config.toml
num_hidden_layers = 10
rope_theta = 10000.0
init_std_down = 0.0
warmup_steps = 200
decay_shape = "linear"
final_lr_fraction = 0.0
MLP neurons of a small language model. Each row is named by its layer, matrix (gate and up: input weights; down: output weights) and neuron, and shows model dimensions 192-255. Each number is 128 + 32 x the weight over its row's rms, rounded and kept within 0 to 255. A neuron's up and down rows have the sign that makes its largest values positive.
After each neuron's rows, "fires before" lists the tokens most often just after its 100 highest values on Wikipedia text that the model never trained on.

L5.gate77 [147 109 205 118 146 134 111  28 120 103  89 155 131  77 162 154 133 135 125  85 155 116 133  90 138 168  61 141 136 180 140  71  88  78  52 149 138 154 103 114 164 155 145  59  95 136 136 119 154  86 116 156  96 110  93 124 133 176  55 139 102 132 140 153]
L5.up77 [213 174 174 159 132 120 110  89 215  97 152  83 152 126 201 132  47 138 160 128  64 134 191 149 161 144 162 123 147 124 110  97  83 196 128 133 100 165 130 177 102 180 106 110 162 188 115 127  76 114 167 117 155 167 157 135  99 142 114 151 143 124 140 168]
L5.down77 [112 119 141 159 122  97 144 208 186 143 170 125 150 155 148 173  89 104 153 130  91  96 101 125 137 178 124  80  95 145 143  77 109  92 135  99 255 122 132  84 120 104  37 108 196  78 133 160  99 101 157 126 137 136 170 108 165 166 125  98 103 142 116 120]
fires before: "1", "2", "9", " is", "\n", ")"

L4.gate131 [115  70  66 141 138 107 144 146 142  71 127  80 113  99  80 116 160 136 109  76 193 102  76 106 160 152  82  82  99 102 136  97 161  62 139 156 123 117  54 187 113 105 120 148 124 113 140 169 137 126  90 134 158 139 165 120  88 152  83 117 130 166 133  96]
L4.up131 [121  46 113 143 110 133 177 115 121 110 150 108 162 157  83 157 132 105 112  87 140  96  70 120 149 144  61  37 121 136 126  92 149 133  82 138  86 134  99 208  90 106 130 138  86 112  72 159 148 170 114 141 172 126 109 128 106 163 107 123  97 123 156 122]
L4.down131 [179 125  97 147 110 109 158 123 180 124 183 136 192 131 155 113 130  89  62 125 110 157 149 182 168 135 119 111 130 100 176 154 146 156 120 109  79 125 118 165 133 126 186 157 135 166  82 121 126 178  84  73 108 125 152  94 124 186 121 191 123 103 107 126]
fires before: "\n", " The", " This", " In", " After"

L5.gate1040 [170 137 143 163  89 194 122 117 160 121 114  56 170  88 209 125  86 115 199 154 158 158 101 162 122  86 133 154 168 107 175 160  98 125 111 128 109 143 143 197  57 163  67 151 118 127 110 139 121  64 119 165 117 177  82 111 145  90 140 134  73 111 109 105]
L5.up1040 [130 117 141 143 166  71 135 118 170 128 125 167 214  77 122 112 119  99 105 135 156  93 130  97 201 104 165  85 146 183 170 170 112  92 145 112 128 131 107 160 116 167 139 132 140 200 163  99  76 144 102 120 157 144 139 167 153 134  79 130 118 169 148 125]
L5.down1040 [168 147 102  48 100 148 153 103 175 116  95 109  93 122 163 135  92 131 116  99 114 117 162 137 149 116 185 119 130 126 132 117  77 117  72 120  50 140  60 119  70 133  71 122 214 144 159 109 160  83  77 122 174 176 117 126 159 147 150 154 103 118 153 100]
fires before: "0", "1", "2", "ement", "9"

L6.gate500 [108 173 111 139 126 164 158 148 145 139 181 158 122  52 107 104 106 139 107 143 150  89 127 181 136 158 142 114 102 126 135 186  89  91  91  58 134 119 114 128 101  71  87 145 101 104 213 153 154 103 132  87  66 125  96 139 110 153 159 104  83 153  96  77]
L6.up500 [160  99 136 121 124  97 155 141 205 106 108 178 158 145  84 137 130 124 117 144 136 122 107 103  73 126 122 160 122 192 160 137 130 132 143 125 130  81 136 179 135 117 168 198  87 149 111 153 157 113 142 147 158 113  70 142 121 134  95 136 146 122 123  96]
L6.down500 [124  98 162 119 139 121 106 139 106 136 170 177 139 185 184 161 110 115  99  74 114 204 149 105  93 110 137 177 108 129  93 130 133 109 120 180  77 194  82  90 122 106 114 172 105 143  96 193 141  98 110 134 177 185 136 116 107 182 109 142 144 165 111  81]
fires before: "1", "2", " United", " A"

L5.gate1033 [ 89 130 103 198 133 199 115 110  93 120 114 143 118 152  90 101 160 122  89 133 113 170 134 154 104 114 113 161 114 162 162  75 120 130 152 149 160 128 121 117 150 143 135 161  60 133 159 135 184 130  61 124 148 127 128 125 216 149  86  94 104 161 145 126]
L5.up1033 [149 132 129 105 120 139 123 127  75 171 108 129 102 103 106 125 150 137 161 127 103  88 107 109 168 170 135 149 158  83 140 125 158 111 130 129 113 132 133 160 121 174 134  93  76 135  82  81 178 187 130 192 112 127 153 109 139 140  93 160 151 132 127 165]
L5.down1033 [131 142 115 130  89 119 116 125 147 147 117 149 121 180 149  98 119 156 121 133 186 136 199 117 189 173 149 118  96 162 113 181 142 213 135 180 126 170  88  77 179 120 103 147 141 153 125 104 148 186 100 109 124 167 117 153 146  90 148 182 111 142 118 122]
fires before: "\n", " as"

L6.gate584 [ 90 134 124 172 107 139 131 128  89 195 165 153 109  54 103 115  76 103 125 145  91  94 151 118  96 136 130 118 127 111 204 136 174 150 140 116 175  80 119 141  91 119 141 105 191 125 162 148 180 106 154 197 131  59 169 137 166 136 142 154 178 131 144 154]
L6.up584 [120 114 130 164 106  92 145 143  92 192 112  95 137  86 113  81 105 141 141 156 111  93  80 162  63 129 124  84 156 131 212 102  71 119 112 142 162  95 142 117 131 117  80 127 135 164 225 156 145 131 105 142 122 100 117  98 129 123 147 162 190 139  54 192]
L6.down584 [106 123 113 109 126 144 157 158 160 131  86  63 168 247 111 107  96 100 120 178 141 141  82 198 143 153 127 137 151 203 122 133 141 113 138 184  97 138 118  92 158 134  79  82 127 131 105 141 134 153  92  77 128 175 149 202  78 164 138 147 107 153 102 168]
fires before: "2", "i", "j", "1", "8", "3"

L6.gate956 [169 112 156 161  85 152 190  80 115 139 128  73 156 111 189 140 177 115  98 141 126  85 150 138 124 134  87 142 157 139 112 186 145 119 112 164 111  91 185 121 101 123 116 140 160 132 107 145 174 156  80 154 162 155  73 113  33 129 154  51  94 157 102 169]
L6.up956 [ 80 156 219 125 164  93 116  92 115 120  93 169  83 146 118  73 188 143 102 116 104 114 142  59 166 129 152  50 123 135 161 120 194 131 144  90  94 129 119 143 129  73 192 117 102 122 167  88  97 140  33 170 113  85 137 149 118  91  70  54 189 137 110 142]
L6.down956 [ 94 119 130 108 107 119  92 122 123 143 119 123 132 131 118 102 114 139  51 191 172 168 133  73 124 163 169  77 178 213 179 114 161 102  98 143 110  82 149 113 119 117 163 132 139 116  98 119 113 107  74 112  74  79 139 113 117 113 106 105 104 123 193  97]
fires before: " "

L5.gate209 [185  90 185 108  28 107 135 138  94 150  89 114 109 143 118 154 139 109 109 118 102 105 188  57 128 128 120 139 107  57 124 165  22  93 148 144 157 155 126 103 136 141  83 149 101 114 108 130 110 145  86  93 151 127 127 116  64 127 162 139  75 152 149  71]
L5.up209 [123 147 118 101 175  99 112 136 135 156 160 106 107 115 135 123  69 118 105 126 186 159 182 170 151 163 134 159 110 142 128 160  48 185  58 164 150  85 129 179 113 172 118 178 111 139 160 181  73  99 202 176 134 122 158 146 162 149 110 173 108  91 176 101]
L5.down209 [109 122  54 129 142 130  98 160 171 132 124 120  89 119 169 140 139 156 151  94 132 102  81 183 101 116 169 125  86 126 185 130 163 152 117 110 184 141 152 120 144 184 180 158 125  77  93  70 139 132 152 121 143 135 152 167 154 162 102 115  96 140 132 105]
fires before: "-", "\n", " ", " Rele"

L5.gate657 [160 147 101 108 119 186 108  63  99 147 129 151 126 128 209  86 100  94 141 141 171 100 116  85  75 113 126  80 133 104 156 191 121  78 103 157  96 154 125 174 118 115 123 152  85 132 171 114  81  38 136 169 156 110  66  70 123  79  61 108 141 133 129 111]
L5.up657 [ 87  86 173 157 184 120 123 137 186 171 188 154 129 124 154  67 176  81 164 170 168 114 137 143 171 158 123 185  96 132 133 141 147  55 141 153 154 133 120  84  46 160  93 149  76  83 161 128  75 122 143 104 167 138  85 161 187  92 118 181 198 126 146 139]
L5.down657 [153 133 116  94 140 159 157  94 156 176 112 192 165  77 139 104  83 127 140  85 229 106 164 101 165 140 107 133 106  96 141 154  85  89 161 128 142 157 124 130 117 133 128 137 128  73 184 134 140 108 113 107 119 104 120 153 128 116  52 140 174 134 150  93]
fires before: "0", "8", "6", "5", "1", "9"

L4.gate523 [161 128  93 121 153  95 154 110 105 110 147  85 165 114 108  78 118  96 173 147 156  78 164 149  69  75 130 121 165 109 126 123 142 139  93 128 107 119 167 193  92  94  93  95  87 109 119  89 179 145 214 150 162 106 153 157  86 112 101 129 148 135 116 174]
L4.up523 [ 85 132 139 144 105  91 124 112 142 147 103 144 151  76 160  66 146 168 110  74 123 114 110 117 154 154  79 109 129  60 180 165 138 111 186 156 111 149 154  50 115 108  71 111  49 134  95 151  77 167 149  88 107 101 156 161 198 125 111 162  99  89  89 143]
L4.down523 [144  75 109 113 189  75 122 131 107 123 164 103 145 138  98 117 124 100 157  79 115 127  85 105 100 141 120 122 147 149 142  90 197 128 143 151 123 100  75  92 147 126 125 158 136 174  86 136 197 117 110 146 123 107  95 174 182 100 155 106 101 128  93 117]
fires before: "2", "9", "5", "0", "6", "8"

L6.gate684 [114  82  74 135 136 108  64 165  83 163 141 107 149 161  95 154  90 205 105 143 137 157 122 173  26 160 125 122 120 131 167  71 162 131  74 124 152 212 100 135 127 158 105 138  36 153  90 158 108  86  77 139 151 150  87 120 149 107 142 136  91 126 134 126]
L6.up684 [ 80  87 169 110 144 127 163  93 119  80 119  91 114 134 127 187 131 147 179  99  93 108 161 146 113 122 202 139 131  92 163 111 131 118 154  95 150 120 158 160  44 124 154 141  96 174  68  80 136 143 143 186 136 136  94  71 131 111 166 147 175  82 130 129]
L6.down684 [119 193 167 186  87 145  52  98 150  92 123 101 159 159 135  57 132 109 145 135 190  80 126 106 119 164 113 118 121 123 107 153 129 123  83 129 171  74 103 202  86 103  78 147 166 155  83 170 119 126 171 107 204 146 116 142  88 121  95  68 155 126  84 141]
fires before: " |", ".", " m", " (", "6", "1"

L6.gate544 [123  67 128 182 105 156 149 180  99 114  78 154 121 181 140  93 133 136 131  68 115 121 154 121 146 134  72 171 130 141  95 173  80  77 136  39 133 152 137  57 152 133 121 121 176  96 107  82 131 118 131 124 134 129 144 166  82 129 116 118 131 156 129 153]
L6.up544 [120 117 125 147 116 137 101 105 131 109  98 189 159  96  88 130 123 107 142 125 153  62 136 102 124 113  76 101 124 101 134 142  87 143 109  98 107 144 142 135 154  81  81  88 123  97  84 146  81  71 110 202 175 150 105 172 129 145  66 178 136 210 163 115]
L6.down544 [129 143 134 153  95 180 139 182  89 128 140 171 141 115 103 132 120  39 146 123  89 158 127 139 124 135 114 126 124 125  61 145 163 117 129 129  78 100 120 149 136 121  81 161  47 138  97 156 126 117 141 115 148 144 144  66 117  55 145 152 137 150 136 133]
fires before: "\n", ".", ",", "-", " and"

L4.gate58 [ 39 126 174 169 137 121  57 168 173 154  75 173 145 143 108 162 150  93 107  99 187 104 131 134 124 154 129 141 154  54  94 164  85  88  93 187 128 169 194 177  67 148 124  97 139 156  81 160 176  72 143 125 106 128 141  66 180 133 165 124 151 143 155 144]
L4.up58 [122 123 162 118 142 149 125 103 141 100  87 151 133  59 113 178 149 123 171 181 143 128 115 103 161 100 158 166 151 164 134 109 164 163 112 128 110 162 159 164 121 157  96 121 155 141 141 169 144  96 167 135 204  68 107  91  80 115 154 197 146 146 183 105]
L4.down58 [185 119  71 128 107 146 128 124 150 157 164 129 135 103 183 211  95 118 149  84  98 122 112 160 123 115 183 176  98  90 103 137 123 153 124  72  92 188 144 140 113 188  80 149 119 143  93 131 112  92 139  87 172 131  85 116 143 189 147 122  97 148  75 129]
fires before: "1", "0", "2", ":", "==", " =="

L6.gate55 [118 134 160 146 117 135  98 124 115 157 141 104 151 160  61 144 131 127  95 178 157 143 195 110  71 155 101 139  75 146 104 106 102  71 120 181 172 109 135 101  99 143 104 119 160 151 130 130 173 108 110  95 105 181 144 129 148 149 159 106 117 133 125 118]
L6.up55 [158 143 119 143  75 121 122  82 160 132 105 121 109 156 147 117 112 139 218  92 111 122  95 149 115 160 146 120 148 129 112  94 123 119  97 127 105 153 127 135  91 145 169 176 168 172 158 123  90 167  75 178 154  97  96 130  85  95 157 117 141 110  92 127]
L6.down55 [166 142 131 130 164 136 101 112 139 141  84  94 144 127 118 146  91 200 104 134 167 175 137 139 141 104 113 168 180 163 109 104 160 138 164  40 207 126 146 154 146  75 138 153 131 113 131 105 116 135 134 149  97 157  68 109 116 127 118 116 126 153 167 110]
fires before: " ", "2", "1"

L5.gate1237 [138 149 136 175  94  74 132  80  77 101 136 135 119  75 118 187 165 101 116 147 118 119 133  83  68  77  98 129 135  72 109 128 150  92 112  97 151 178 160  96 147 120 138 187 181  96 103 128 130 181 139 206  62 152 113 118 135 181 191  75  93 159 169  77]
L5.up1237 [131  84 148 112 121 151 107 121 129 164 133 106 148 152 157 161 114 139  84 187 131 128  93 129 133 122 106 125 174 111 129 169 101 205  84 112 130 185 134 118 115 145 154 133  68 151  92 157  84 160 189 163  66  64 128 209  92 138 139  76 124 123  95 115]
L5.down1237 [126 138 100 113 115  75 119 132 168 163 152 104  98 189  42 132 160 142 175 135 110 159 108  95 170 122 179  96 119 110 221 133 101 167 127 124  61 139 122 152 124 129  90 115 167 153  78 147  74 171  87  68 159  77 192 132 168 103 132 105  77 121 182 145]
fires before: "-", "\n", ":"

L6.gate351 [ 96 108 130 126 112  77  66 158 112  42 140 103 133  86 157 106 145 114 114  95 123 114 125 125 146 119 123 125 157 160 166 121  69  94 171 147 130 167 129 128 118 146 108 138  94 130  72 122 116 145 125 151 134  96  95 119 188 120 114 155 163 157 186 177]
L6.up351 [170  85 134 155 119 134 144  93 124 124 123 162 156 143 125 135 142 151 106 145  85 103 162 113 165  87  79 132 168 132 172 161  22 118 163 162  74 108 138  73 115 169  89 118  99 114  64 140  98  77 107 158 133 135  91 125 115 108 163  85 123 185  65 138]
L6.down351 [166 131 102 208  76  97 140 127 148 141  89 113 155 158 123  87 185 120 165 120 113 137 133 132 108 139  80 106 144 171 138 199  70 125 168 148  52 148 133  72  79 153 122 155  46 128 159 145 183 177 144 142 134 119 171  50 117 180  82 133 139  64 108 109]
fires before: "\n", ":", " by", " ("

L6.gate698 [138 128 126 161 119 145  82 124 122 108 112  85 167 201 135 175 153 131 122 134  88 146  80 139 136 146 104 126 144 141  93  87 139 141  99 119 140 140 113  80  87 151 131 105 139  55 158 133 189  88  69  75 140  82 143 112 142 124  87 121 127 129 148 153]
L6.up698 [ 74 128  84  82 110  79 108  75  82  85 173 120 162 151 110 157 118 146 157 140 114  99 160 126 130 133 121  87  90 124 106 131 165 165 193 133  98 137 161 188 148  90 127 156  98 122 111  82 174  41 162 125 174 155 138 185 105 111 176 166 161 146 171 123]
L6.down698 [122 140 125 150  52 119 127  83  90  95 168 148 142  84  91  86 155  99  87  94 114  95 152 152 132 142 149 189 166  71 129 132 117 188 128 130  45  93 167 102 122 128 110 133 131 122 107 163  91 200  95 153 188 170 149  96 130 127  55 113 113 161 132 101]
fires before: "\n"

L5.gate1230 [ 81 153 102  85 115 137  81  86  75 122 103 128 109 120 120 128  98  76 158 149 117 159 152  60 158 128 140 113 140  71  88 118 101  85 134  89 110 116 142  84 126 172 145 127 124  98 123 131  99 146 130 174 131 155 174 122 111 113  90 117 135 144 100 102]
L5.up1230 [ 91  91 133 151 163  83 101  60  81 129 110 164 129 125 189 140 148  65  66 154  93 136 132 100  72 116 104 119 154  73 128 125 121 141  85 141 127 148 102  93  95 145  96 161  98  81 132 107 116 129 122 145 156 155 136 140 103 122 158 131 165 161 138  99]
L5.down1230 [104 184  97 115 145 122 146 156  63 119 136 159 153 136 164 103 156 107 137 110 140 112 168 145 129 148 134  97 159 156 164 138  70 173 123 122  17 137 130  84 167  76 125 114 148 135 154 170 112 129  59  91 189 159 126 114 132  85 119 145  98  87  60  64]
fires before: " ", "\n", " -", " n", " Succeeded"

L6.gate1155 [103 115 133  74 127 140 151 144 120  84 170 117 134 102 160 126  82 150 156 160 128 133 119 183 100 130 185 102 107  83 158 156 177 110 145 140 131  73 118  81 161  71  70 146 179  85 108 172 104 116 108 152 125  61 114 165 121 119 125 120 102 143 133 112]
L6.up1155 [113 154  76 108 132 152 142 118 129  72 147 124 147  78 211 170  71 111 173 183 142 135 113 125 104 153 110 135  86  88 129 160  53 149 114 175 106 113 128  69 123  82 149  47 162 139 172 120 142 134  81 130 145  88 143  58 152  99 107  83  78 127 157  84]
L6.down1155 [101 160 140 131 183 155 100 155 188 130 168  94 166 147 138 137 139 117 113 144 119 118  69 142 100 134  84 111  81  98 199 119 137  91 131 165  91 151 102 147 115 157 166  70 134 102 183 155 158 149 143 121  99 208 177 110 109  95  88 155 135 216 150 138]
fires before: "0", "3", "9", "2", "8", "1"

L4.gate539 [127 185 114 115 144 148  96 125 117 136 104 156  53 122  75 181 147 212 197  88 129 197 107 121 127 177 109 155  84  13 153 144 140 146  86  97 113 147 120 149 165 140 120 134 171 115 109 105 106 174 121 170  80 134 113 164 106 145 145 105 193 135 122 108]
L4.up539 [112 152 119  70 178 150 101 150 175  88 108 117  67 113 159 170 155 148  86 162  71 166  74 123 116 153 146 142 174 100 167 116 163 208 104 169 148 125  86 122 171 145 169 115  69 128 133  42 154 132 143 164  85  68 131 155 113 151 113 133 191 134 138 151]
L4.down539 [ 94 173 120 100  97  84 137 129 148 125 121 107 134 105 183 154 104 154 122  81 126  60 138 131 112  76 146 140  84 112 134 102 164 148 116 174  92 132  96  97 130 111  84 239 110 122 133 125 150 177 103  80 145 145  64 142 155 152  79 135 141 159  95 101]
fires before: ":", "2", "\n", "=="

L4.gate922 [146 102 127 150 117  86 108 108 115 156 128 196 157  62 143 139 127 118 189 139 130 111 148 120 103  74 123  89  69 126 169 144 116 127  87 157 117 148  95 108 153 139 124  95 166 126 144 112  97 143 167 165 123 132  89 102 150  90 194  73 152 161 191 128]
L4.up922 [140 128  83 100 151 124 103 128 156 152 145 106 109 108 112 117 124 155 134 137 107  82  99 125  67 146 214 107 132  87 118 150 161  89 134  96 151 108 118  70 159 136 193 155 133  99 146 150  62 133 115 112 133 149 136 108 140 137 141 139 152 104 110 205]
L4.down922 [135 154 109 158 118 130 136  65  47  99 137  96 137  79 102 153 124  82  45 134  98 138 117 149 159  94  90 105  90 167 112 139 126  65 136 132  30 149 162 164 141  50 148 130 128 107  91 153 104 132 180  79 133 155  93 157 132  95 148 116 121 120 117 153]
fires before: " ", "2", ")", "1", "R", "lo"

L4.gate244 [143 129 172 111 117 100 111 138  96 109 126 119 106 122 112 148 145 148 114 127 101 137 139  94  99 141 106 107 137  88 174 107  85 106 114  94  89 181  93 142 177 194 150 166 155 133 190 109  59 110 151 138 161 151 188 175 114 174  91 144  54 174 144  91]
L4.up244 [ 87 146 135 184 100 131 153  95 143 122 110 115 100 122  99 152  94  83 161 128  75 131 190 110 141 139 125 118 133  95 127 120  65 124 151  99 127 144 150 100 157 132 138 147 122 151 130 100 140 132 128 100 104 124 137  89 129 149 154  58  61 159 153  85]
L4.down244 [100  98 135 125 125 139  60 113  97  66 126 167  93 173 166  60 149  66 170  83 125 117 152  74 157 131 123  97 142  67 132 180  30 196 141 120   8 158 145 112 104  80 105 151 187 108 174 152 114 137  87 153 154  59 152 123  81 148  31 114  85 148 144 127]
fires before: " ", "\n", " Succeeded"

L4.gate583 [ 97 125 171 112 108 107 113 165 101 121 125 131  81 113  95 138 182 122 165 165 136 164 179 164 130  83 139 145 136 102 151 134 144 171 140 180 144 152 101 136 157 130 145 169 144 140 156 170 144 205 131 128 157  52 155  94 115 135 105  82 177 120 124 106]
L4.up583 [172 137 118  80 131 164 125 115  96 131 141 152  84 118 156 146 133 122 114 141 150 163 110 120 131 121 101 116 135 179 176 163 130  85 148 108 120 155 159 130 193 205 124 118 165 143 135 102 101 217 111 133 108 136 120  85  82 133  87 163 122 121 156  97]
L4.down583 [169 138 137 141 106 110 176  94  48 165 100 220  68 116 114  70 118 117 147  84 135 163  99  98 143 110 120 132 102 136 139 209  99 157 131  98  70 133 120 149  59 122 127 110 127 154  80 149 162  97  69 144 141 171 138 121 107  79 129  83  37 124 150 117]
fires before: "-", "\n", ","

L6.gate1262 [110 108 127 141 134 123 146 138 171 137 126 174  91 147 123 112 126  59  89 156 192  97  95 113 181 152 109 145 103 106 152 132  83  76 168 142 141  97  91 113 102 122 128  84 122 120 157 154 149  71 137 109  89  67 175 135 121 142 150 125 160 135 142 150]
L6.up1262 [148 166 142 127 187 179 116  58 176 155 111 161 118 162 147 109 169  68 124  91 129  70 136 162 184 137 120 152 166 126 128  84 103 120 202 145 139 144 137 108 119 121 141 118 184 123 112 117 115 112 144 178 166 108 107 116 103 128 103 114 210 130 115 102]
L6.down1262 [170 167 103 129 107 122 153 101 107 158 128 192 147 126 152 131 124 146 138 133  69  81 153 192 103 157 113  95 147 161 108 135 147 122  85 121 160 100 165 118  98  91 135 148 153  72 137 112 183 150 139 171 158 127 114 155 138 194 156 138 141 183  97 115]
fires before: "1", "0", "6", "8", "9", " "

L5.gate351 [112 114  86 137 130 141  87 123 158 133 184 139 148 137  82 201 104 118 112 127 161 151  64 181 139 131 104 128 153 146 130 132  75 101  95 128 119  90  61 170 163 110 111 119 108 103 145 138 146 152 133 132 127 100 183 171 182 146  52  97  96 154 131 123]
L5.up351 [123 152 129 141 123  99 109  72 208 133 181 113 153 161 155  87 182 122 152 112  74 109 137 157  98 103 115 134 213 179 176 104 109 116 129  85 116 166 129 187 133 154 143 125 170 143 111 107 122 163  99 166 142 176 178 140  42 135 108 124 149 130 123 117]
L5.down351 [122 155 121 143 102 139 156 152  91 141 181 142 107  99  78 144 117 127 132  79 105 175  47 126 125 165 134 106 178 180 137 163 150 156 133 146 117  88 144 158 131 158 145  96  89 105 188 163 167  65 117 127 118  87  95 134 155 166  66  92 105 145  84 151]
fires before: "1", "2", "0", "8"

L4.gate425 [126  88 160 155 103 153 112  62 124  91  76 175 110 155 140  86 197 132 104 107 122  84 172 118 144 131 136  90 177 122  58 108  40 158 120 119 109 132 143 114 127  92 118 156 101 155 122 145 105 138 167 144 149 119 134 161  98 148 139 124 137 134 188  44]
L4.up425 [152 108 127 121  36 143  70  99 116 100 115 123 107 111 181 104 149 150  97 161 113  90 116 103 174 110 107  81 206 120 150 108 111 100 183  97 110 154 169 128  54 107  84 164  79 144 116 108 156 133 150 105 121  66 160 140  75 157 170  88  93 123 169 157]
L4.down425 [112  76 168 132 108  80 188 128 125 128 156 100 148 196 108 142  92 159  97  77 122  90 127  66 100 123  97 114 125 116 127 144  97 151 106  50   0 121 204 145 164 136  84 154 160 110 144 105 102 171  95  87 112 121 194 140 159 130 105  70 134 104 134  88]
fires before: "==", "In", "The", "\n", "===", "He"

L5.gate616 [129 110 159 177 107 134 126 124 149  80 104 129 163 163 131  82 106 125  84 158 112 160 162 134  97 182 161 101 182 112 108  94 166 114 107  89 147 197 188 154 136 131 130 147  87  93 150 126 176 111 151 177 131  79  21 197 110 117 169 114 134 161 129 123]
L5.up616 [151 158  97 165  93 151  93 153 139 150 145 135 151 100  36 110 156 151 127 128 141 128 154 132  95 144  99 109 176  87 103 120  83 113 135  83 109 183 176 100 156  97 124  54  90 124  78 163 119  98 127 153 122 111 111 163 103 147 118 159 168 219 167  91]
L5.down616 [111 114  98  99 118 175 111  91  79 152 108 176 151 152 129  77  63  97 127 104  96 125 130 154 110 141 132 154 177  97 153 165 119 145 164 104   0 134 147  84 117 128 159 139 116 150 173  87 188 127 127 117 135 162  81  75  63  94 136 110 153 212 117 148]
fires before: ".", ",", "\n", "es"

L6.gate1142 [142 114 128 137 135 131 175  97 154 114 172 126 178 110 133 100 128 191 102 135 136 114  90 151 140  70 163 179 120  68 122 120 140 155 124 134 134 125  92 147  83 102 125 135  82 178 155 146 100 143 145 113 123 222 145  99 171 154 149  56  75  96  94  31]
L6.up1142 [ 75  62 147  75 120 152 172  53 175 145 127 159 106 173 116 107 139 127 123 118 175 135 129  70  96 112 185  86 101 148 177 157 188 164 151 155 112 145 145 144 112  92 144 136 109 100 123 177  96 104 164 177 135 118  40 127 114 155 122 151 146 150 124 124]
L6.down1142 [116 112 106  81 178 102 124 167  98 105 180 148  93 130 148 165 125 121 145 154 145 117  94  90 165 144 105 160 139 165 147 125 103 145 191 130 139 148 168 126 107 140 169  86  88 137  63 122  80  65  92 101 141 118 145  40  66 181  85 167  57 127 104 167]
fires before: "0", " |", "1", "2", ";"

L6.gate665 [158 161 126  51  47 169 128 126 181 112 162 172 155 169 130 142 129  36  79 119 155  86 134 162 137 112  77 110 199 152 110 125 145  93 144 124 151 123 140 134 114 116  91 118 101 104 110  80 175 104  63 139  98 122 140 151 138 180 102 156  69 162 124 155]
L6.up665 [140 157 144 138 121 146 115 164 106 101 202 147 166 154 125 126 100  79 110  92 139  58 169 177 163 123  83 173 113 126 139 141 126 143 134 103 153  97 118 112 109 119 126  75 111  70 103 143 154  61 118 146 115 120  99 168 110 121 136 145 185 134  61 160]
L6.down665 [158 164  83 116 117 127 114 116  84 225 155 145  84 102 175 148 142  92 145  90 125 106 112 166 115 119 163 136  67  94 138 162 151 184  84 111 105 174 158  95 100  95 134 154 140  98 159 108 125 117 106 178 127 114 165  88 141  76 157 143  79 148 124  65]
fires before: " ", " the", "1"

L6.gate282 [160 149 105 114 107 203 156 121  94  51 114 169  96 198 111 201 136 140 145 114  80 137 185  89 136 131 144 139 129  85 103 104  40  97 180 152 102 124  97  93 104 111  82 165 179 122 194 149 140  65  98 168 184  89 139 135 128 119 144 116 150 160 123  89]
L6.up282 [138 188 127 107 150 181 167 139  94  93 159  79  88 197 110 172 131 172 169 123 136 109 115 124  98 133 148 106 194  46 106 123  93 151 156 126  36 145 132  84 108 165  56 170 100 117 179 109 147 123 129 137 188  93 174 115  83 101 161 124 170 131 102 115]
L6.down282 [116 125 148 105 116 123 135  93   0 153 106 125 118 175 136  76 147 118  87 118 131 124  89 153 132 131 132 149 132 160 153 185 136 161 139 149   0 158 138 134  98 157  72 154 106 144 108 138 133 129 141 146 128 154 152  93  89 142 147 124 144 134 116 182]
fires before: "\n", "==", ":"

L6.gate628 [ 90 144  82 145  51 114  81 172 162 163 191 182  97 151 103 153  33 137 156 255 125 189  89 169 120 124 111 109 153 150 138 177  78 137 147 110 172 120 103 123 124 140 147 146 169  94 190 135 148 122 127 143 162 174 128 141 132 187 104 152 130 128 111 110]
L6.up628 [127 125  98 135  76 169 109  87  98 156 107 131 106 103 151 137 126 158 140 146 161 116 138 136 155  82 154 143 123 144 124 148 119 113 117 158 173 124  96 143 181 136 146 180 142 141 147  63 132 128 147 135 175 177 153 153 138 131 190 158 138 184 124 131]
L6.down628 [146 100  93 130 160 136 141 140 107 164 131 105 135 109 148 115 160 129 138 191 103 100 127 154 169 130 190 159  70 125 133  88  72  63 203 120 148 108 129  98 179 140  91 120 174 155 138 113 153 129 149 139 125 165 122 125 108 112 142 147 115 100 182 120]
fires before: " ", "-", "1", "2", "0"

L6.gate492 [138 120 112  93 145 106 162 133 244 121 151 125  99 137  86  96 183 173 162 124 178 121 138 128 121 121 118 101 150 168 123  62 206 139 144 175 163 159 114 126 119 120 146  76  86  92 166 124 184 172 112 176 124 176 149 139 110 156  81 112 124 188 112 133]
L6.up492 [121  84 100 148 106 160 102 107 125 141  70  73 154 145 127 113 118  87  41  93  83 128  97  85 159 103 115 150 129  94 110  91 138 151  70 154 104  84 102 154 154 168 109 118 132  81  91 117 156 105 131 115  88 102 126  73  89 145  86 125 148 103 126 131]
L6.down492 [188  93  99  82  55 123 166  95 100 158  77  80 142 141 133 131 158  70  90 121 155  84 137 176 163 166 124  66 108 105 211 122 123 124 118 138  98 137 122 191  93 136 137 119 128 154 151 126 152 182  88 133 118 182 141 158 107 149 118 179 162  90 105  96]
fires before: "\n", " The", " She", " He", " They", " In"